python train.py --norm="rmsnorm" --lr_mult_o=3.0 --beta1=0.95
MLP neurons of a small language model. Each row is named by its layer, matrix (gate and up: input weights; down: output weights) and neuron, and shows model dimensions 32-159. Each number is 128 + 32 x the weight over its row's rms, rounded and kept within 0 to 255. Numbers have three digits each. A neuron's up and down rows have the sign that makes its largest values positive.
After each neuron's rows, "fires after" lists the tokens most often just before its 100 highest values on Wikipedia text that the model never trained on.

L4.gate198:102182113172217098048174145163137124143106121157141091163101107138080127120142078153139044063099126143113203150127143125141104094201116098094088104109152173120172107127107119094111139127136142143091082121121123143108125133177095076095100078085119117108164128129095100092140133136099115156113138175127188081153132118030162162110130101146105128145099093130150117161146144161172144141114
L4.up198:153169153155129162174107178088159150143147138142096158147149085078109182142123142156109197086130109112093161102161160113142088191179080205111149133171130165060130109136112094074170169149151080146129108126156148118127086121105166086062098107145166165115114220138126129109117118118183132163044149154151118139135127160118098148125100120159165118169138126122155110132131155159091131175119
L4.down198:129119072131122158137066135111135148149153109189146106133071130172139165109112133128135136132133173129165161148141137111121128076143215130182122104108138151147123067150069178029092101100144173082170161127158146128133121154171136141145118093111143082084115130103129189188161157096150135102143150100162081145093134169106109125109125059151117186086141145101151150136143126155127130154075
fires after: " r", " R", " or", " h", " p"

L4.gate224:105109125149119116173115088165115135142070131120120121138165101156105099229091109162112183111173145118139174159102122107141118130130133106142097240151094137152089162109091139095119144120167164146116131156117121194161146145100087141113183177097161142066147165174171148194147161107095081119094158150121101099106072156178196119161090132106150124142100135142105120156121152065138108093149
L4.up224:172121151148187114179173143155114107078164136149142165127119227136115102181133124160145153158119149148132142084056095070136135154098175122138148104117125151140077122137064142076117122161116177091107139137137099131136129162150114147086153095108135135118097146163091106139121144144115164119159133105162189167107125093176163107174096147090110105147125122175144161207193175107101106146205
L4.down224:098152084098162139088153169131152121105154137117078121125135051145119181093076114166098169111137136142107167166136095119075114132133143125134149111167118108106145167146120125180160115093085139090109195137162156133148145117101160132086065180133121083135169073111154174093127123151143130121174105097161168084107121143073067142063128104075089068145155035057124118096111145128169100116115
fires after: " has", ":", " had", " have", "s", " B"

L2.gate175:141147142127144110136115125134073167112150154136077153147157103151115091158142093159071147089112107057181134163101142126166092073163160104145142125107132087139136173140117125115099127145085172132126167080079101164138164116178136104172104120179109145122177083092127175095122108099133174188075110093113077139131116134099108049168113126180120164114098151154041072158144101142187085148126
L2.up175:191139109102183133126137132116076158159154110137109135096162084123104148141100142110123126123099135061110149108193173172149156173161115150152160120196106130140077090122156124135083143152102094130169082119161137091117142073120110135107100160143174061078126165125146208145175081182121122136113104068134140127105182121060180102107164130123116166124126147116108086139218119090102104137129
L2.down175:151161121128158101113106112103137093092123178098186102050089148117111118138163113120141157110156177100172079091073157103162127113121111138163194103134190079166117093149117108091122117116168195113173157106122128115072143144117090102185104076149127167132146078168189093144140132131156116132108140149090087161123137105197092065126124091082134133123138120137084102179189152111143160185110
fires after: " m", " M", "m", " den", "oon"

L2.gate211:128055091155101143105112094115108076100099139174124139205157085173181123111106123127190163162124136085102145165210168124170082152181099131141144145155174138125139128140115095143145070164065118075146114117138081119063140069093139139119113131162189187165117117123120116101092135114112181152124139156070143112170096155177129177139148148117079133139122115144117158155169172173127153132085
L2.up211:179104159163112085128076145198105076097120141173130108165149116094145186144122076105200120118092150158095131085148152124153163149158122105085158130121123136109127156184070098113161067071146087061144236112126139165102136176106135164120115146136131142081165119144131149065141092097111114131080146103111102124198121130126097167143110147120130099151122100185103212136112108160131137111108
L2.down211:131184147113129081164119145050143162065189100129123099095189140096091134097152122109125075140156099117125149123175107091096135109142116150166096153167162091095166096126040163158075133130097142138146182143107157140106181115156152144123154114166132116187177145121085094144062148165127149066140145157157112107136097136104179146091141085127139137153200142059140090094137176128069074139171
fires after: " r", " R", " v", " d", " a", " b"

L7.gate154:174095131151164123102164097133130118147128106128134163118129115081165161150168126155148150143090146112094134136140131127148146126087190111177073098123184157112130115133123146115080108197132066105141179135123106158123073126118176170163098180118145145086159148125178133164058086060157112148155138123096136114082129082109102113109174064193124138108175101144141095098178126126079119093116
L7.up154:136128106112115171160170114165125125126147109126173141106212171100137148121108146110103155122125159062110067134138150133145121139081098102130055110145100170117116126142148206073068128191172095146166085110162087114105163134141161139108155100127112148209150094114135103176084131065175106174184109109126158185091085104121114169182134195149117121112127089136135049109143172093113104166126
L7.down154:122102090103129101161127100174102131166149088143111136074134147137158092059128166146160135144146156147162081085114147162114144110101149153181102150168149139148180126085191180082147139074130081131135062086109095103098091175112077111149078138124083131130138102190103151148163117160159151101166108156097090064128203104110061172160142114111175118085168141170097094098134076109146104120144
fires after: ":", " for", " $"

L4.gate363:088134166185153137129147106110121128172145113123096152131122088137101092081198162131116176105131100180099128117168100127126147070096164089132126132139125074160124088149094177141113138154126081088181135065152113123183104100092138119148109148142159115170162175088106140078164131069073148195123136114147144182156037125166122112141196134147096144096103117208085151107144118126139113161121
L4.up363:163152133133120098174202099088142211129171119173178152136083134151141116170137172078098119120129123097101126151094132158090138101119179067072118126113138108106103111120149081116109181142077064183140158124125152066156147148141127123146119135147047100182134095105137139162191149157100156129115134122120100129107158152157151126125108088144138170129116125167123145122155103136147172144089
L4.down363:149116089076100116081071179164143122108122157121102119099114163086130088088097090156118119116107117188125106085170137142129108157155152119134183109109100136137113137106171179218080116073115135099191111111122071205106149117158135109154133135153134157101085137080063128146098127079128171087107109165117148108097130113145129133067145158099151106169149118198100173154203152113127110121102
fires after: " l", " L", "il", " v", "ar", "te"

L5.gate233:104166131177178128092184112050108122186131089175140117108126086086051152095134148108122167159145091088123168158112140123123102114125126070117093134124132122079113156184097143191182156128099095098084121159092087134160166159186112113155166118157170170103091170118083118119112112143142132158085115131087148126113138136143144210118170096139158113113104137115136155109092141166112142109093
L5.up233:076127076180168095099150103151124118092130105139141101138122095075113138152093081152109149133148152160109096087089177102204122117156133195151124147143138132116097125122109141160124083108084057117094128132132098203210139119142074159193128163164150145125050021112151127155160139102134191102127182121089107126093151136121086174154084170156105114121141128133087131134135083181095140059116
L5.down233:148162126150128181132141132145095139156172106113082093156097140171178136109154148120110118133094138135110090155097118110201097133169145194140078115126182185125148143144117147102100096155108126192183100165132149097110102148134170099138144097140077159084163127152092107099173100137123094179124142087081140140152208138105138193109083109164156152167150108176132168092152123080097158093058
fires after: " ", " w", " c", " fun", " ("

L2.gate18:165168132158153112137136174102147131153151125118079126129150180120146088092130173150087046182145136166109120130137142139120146091077114099076135158138141156149126101109098181076102062156123062174190090134110160136169124118127146124122138166154211127174121113116132101117156128152157111121165103135100138177092101108120124091110141140086058158144175147101161097132128147162158097090121
L2.up18:135066108160074129152184117124123104148154155149137159157122166136162077153144117113171109098137139187161172121121160180128096077084153199134119207101106178096120118126119144136113147138168165083118125142134090140140174121079148132150164180105180169157103091133109097165127166110162108108145107137058095109124072113099076161085104117074087147103090147115164110123133135121136136120177
L2.down18:090157158107189136140084127107179120123132132132119080136141160092131108094146188134119164162171116141054159203110113151191175134112132143174141075150146145162098128037150119115142106089132104169133158043165155158151087131154130160137110095155148147075150078132141049071089100134096140122146157162174178128176179144137133100064155127147156101182162115101150069145120141153155099127164
fires after: ".", " Th", " Wh", " wh", "th", "oth"

L5.gate176:055144153146116132134127202077079101142135084144089165110157103053153159048041168156127118050132107100128139122129126115121105195105120159140136147154093108124138091172123140094147101135143125151155088121106147117136145102064179097132146118119155129090141083116155097157177118149140204134163064110132114087155132103089154128114098197151189141167047088107150125175150116130136078168139
L5.up176:122099099135194069193116161160150140115142101145089204103138079126153135132077124082123116067104116096174174111161107139111075169143115104157150102074205115172126143185061156150135083172159158172148079099073155121149160115139125125105074168101174111123088095124167118170192102152165138112108066141135119103099099114185122112139087113134139102159084153153140093145126141159152145152120
L5.down176:100149156052072097116099157089192155117121100108107113120136117127105134063058130118180074098114118115159137083135162116192110135114184163115100106197143102169176090153082178185161146156138106142163105158105098092099101086149185127128167132126160161150120104127103118200144151135136155110184148174110134143200161093084173103115126114116132156120121136130155160094140169087155061129109
fires after: "\n", "O", "U", "B", " SC", "W"

L4.gate123:189110139131093134102141069100141116132103135136123101116048109093114149150105055133136197118071180142115122131102145114081141071108105133134160108091111147081115173099143105157069127226132087080120102145146176198136186149140120148101133125101145101149135143067131108186131104106136135154194116117102159175174118088068141181148124116133150106061141121139192146092093123164133124128131
L4.up123:156113160114098178147124051098154128081123132114117113110062113116128132148111112189192101085121117119137091108109112131183143104121079099138157120113159069179091195117100123141110159165144092078101156126201100179118138122135102158163167081166156157141134168111170178105113098136146118086172117142136123161130118084138081113129165143160161166152140088128159093089106153147135143131187
L4.down123:185153086115114162080121151096133093100138123108134122152109136115115095119118137159196065195129134066098106118111146142175095123127114119097144163179143137170157176174094075121096150154114131175112161145103052132145099088119125125143195111124127127124110158167114173135145105147125092109181153140087167061090187143192110123075114146071182101161120155105113059144096209106138130120157
fires after: "S", " Louis", " Ill", "st", "tt", " K"

L2.gate332:107124086139202143111110122136120181088122097139103138131166123110179183057113147139102124140118159096102093124193128146087081086125126123133223113071175143216098093078153049131123089167130117144122110072133142144107160167155164151113077131100120169074092133103163107128102124096123138120172157156131145107091149164085129193161120090182095070119123114090096130084094152172167138158143
L2.up332:133186141121188133082133144170153120111121161178148132119127124117123179178115144070065155144132066141118092163108106179091120129157117155110139082123127144159135103085148092112120096102164100116106127141039069112129101106168097132133105108161044093180128139223122075063110126145126130086180086170164123129159208088128118149106051151141143148098144105114123097154132123139148181089119
L2.down332:127113186119046131112135089123188165133112123150203113110091186154138083114093109147148093140086085129135137155120089148188185125136094131134089164129118122109056187135137193081149222153128172146176174168120174128131147102087086161160054108169144100148104169165126136076158127101137141180139187118135137130071159113178113101158092145098155146084130079142095091158139096082107140141126
fires after: " S", "S", "K", " K", " Z", " s"

L2.gate293:157082131138112205123121094093147098170124137166139127149166075148129171163146093106150129114090185098140113157169114157152128176133100128097054118113158115128189106171171096188110180165162159178121074096165133148133164110126152091108155155191153131104094045127148172121101113109166139096118147138143149082133097056179153166136150161105110165155129106148145166147116189091074177119095
L2.up293:142106125078150130079084069134134157096136102114161145175143124191108119086162100109143156138076144100097199088121087068155180188087085097077068102069209197151145103158145116136119188120150121126106111083077127106123153138151117109084093117143100116124146070121111173090152139096144146147128122085148119118181088103129136109106090146082135179138144141155154134107091128180110121113120
L2.down293:138144095165108113131108133137057164099195108170139122083139181145111195172156111169124085107139141129074140177105143155088140106103143168117148109113108140095114111109095213177105105117096152155193160076116117110132090121134095122103108124086120131107148153067098162140134137131137102141172087070102106194086125172132123028155143181135133121124140142089112171108102139175164087154145
fires after: " ch", " p", " Squ", " k", "P"

L2.gate203:143142166135077130077070115112049151168121167108106174083111083133142107138197132088078134212119118095110147091093121114089057078148136075114141143084111174085179151128106188172099122155110061136093154124093105114170150173101121165143119137130128088068127100084118099093126127106132128150138133162087166137136135102129157169153149138181081168165154161164150122079107142100138135168109
L2.up203:138108166080100080098092088092107142080163114124113179104121087153165109108177111114128111169182114083121131101077148074137126090162064141114098151189130174085136168146080132159053147113109120118176126103082123148137129155110134134084159151054134161083107098115117114106125159177098138104144096190069145136145111065161095168192122109091153133078111075139122160089172138127115069100162
L2.down203:118158145097120174153161087124154091098122168118132173117148120078119061128101166138114148113108172186144163089164084157148146158166123147091098105118102126116142163069112143116128152067135138108060165167118148231040147097137108136148144157148073085044096080107128149106114156160117152132119155180126120133164150131083110125101092080125088114115115146143199129175113080090192165099106
fires after: " as", " K", " is", " was", " V", " U"

L2.gate365:123181104143172145051136089143134106186119197108124159154183126091115100154118120108135131187158181146119114076122116167155126107129090170137110156103099103160156159163149138165139140188143177076178118172114109152086135093144141161173170152096155189159084162104102077162119131172154172205085127166121128129147115153166115122143151129151133108185115136115151123168184090172149140128131
L2.up365:152152151121104156124104099141147107143080161120150102091109103118111146138121124135163166145123113090155073158122052155100177102185042116143117166178103077163224133209153167143077091107160163154094143070100129169094116097145093116113128105094147105103083068153133119097083085127140101106088064124092141092138156099139148110103078093138132124114188057143140069142125094169119159118123
L2.down365:142082122060089117112116130105121150107137079098087113141111145189129149121179095157176110110116123170127119184102159139161123175095142107153167088137098182137079176048135104153120151107104152119145074165075093126171120211140136101183145098071118099112200069138116147166176115092154136099120166131068111159122119158076084105116133135139163192154105157148154121138097130118178065125113
fires after: "m", "ol", "z", "h", "il", " m"

L2.gate265:100090150122105074095172130110106194162142120142151097038141103075103120154104183077161117187077104154125110155138153103094098093152072123159138074127103093104108149135113152138105184135109129109123139092108075101158106112104162135124153152106093157075093124117106093116082119064105155133166096125156099135143112174129138146189148130122089099100134153196186135128196095170136123131180
L2.up265:076109154173130121117158102149158139188115129107151153061116096080141093102118181131108120172113147130111065198188159051136072074131135081167066116115126126132164108135131163148078149159141126187131116116110089136162141134100093138124158173175121091127142101150134083084176080115128150114123140127136076141088143098195147174175112160126114095156135130156190151133154083104098159156197
L2.down265:124148133115062074145145109071154183083124120141134102114183171095159113161110109072134113168089090094074139110174149139125139137115221057092133100063133152181122082117124122107127185146080160132122108120135107133118103108126115169187117125149057108132140150097091139144147154147139110100137116102161146094124130112090092187097130126161138148116124142100136133193167137117127106130042
fires after: "–", " ch", " No", " dec", " v"

L2.gate345:168144114160113120140086187158092208133160153099110130089112148117154116160165120106124101195170093098143088098104155125151178135132134082144097116105143109129103118136132134099103129148088126123181112124124131121181070155170127145065132039108112112084126083124157165064143128055100198111083193059120121103178085089138147146144089160088096129145113152175150178171167103152099098127144
L2.up345:155151101146152164098128112108086125144100087108131135119128172179144108202089116134223105187092102125070126120076143127109106155125175105140070092094140084126131080120117160128079113087118098096179087154105118118181171135150114128099157119124131137084077111132091150130189134138158188111127130086151170108126108145070158145108167143074097135140140163145094141111147165108115148158174
L2.down345:133191169131107170113126117133110153184159103067130157146139136124096111179172175168060137120090153088166103121094110102150137088159061106116087136096134123142133186109106146154125114133096157103112164101206148153030111126147119117078157168143114124190126080110111161092090151128106166180118136150104061165134072126153059152174125136127165090098061174139112119109185126097178111107163
fires after: " V", " v", " was", " w", " ch", " "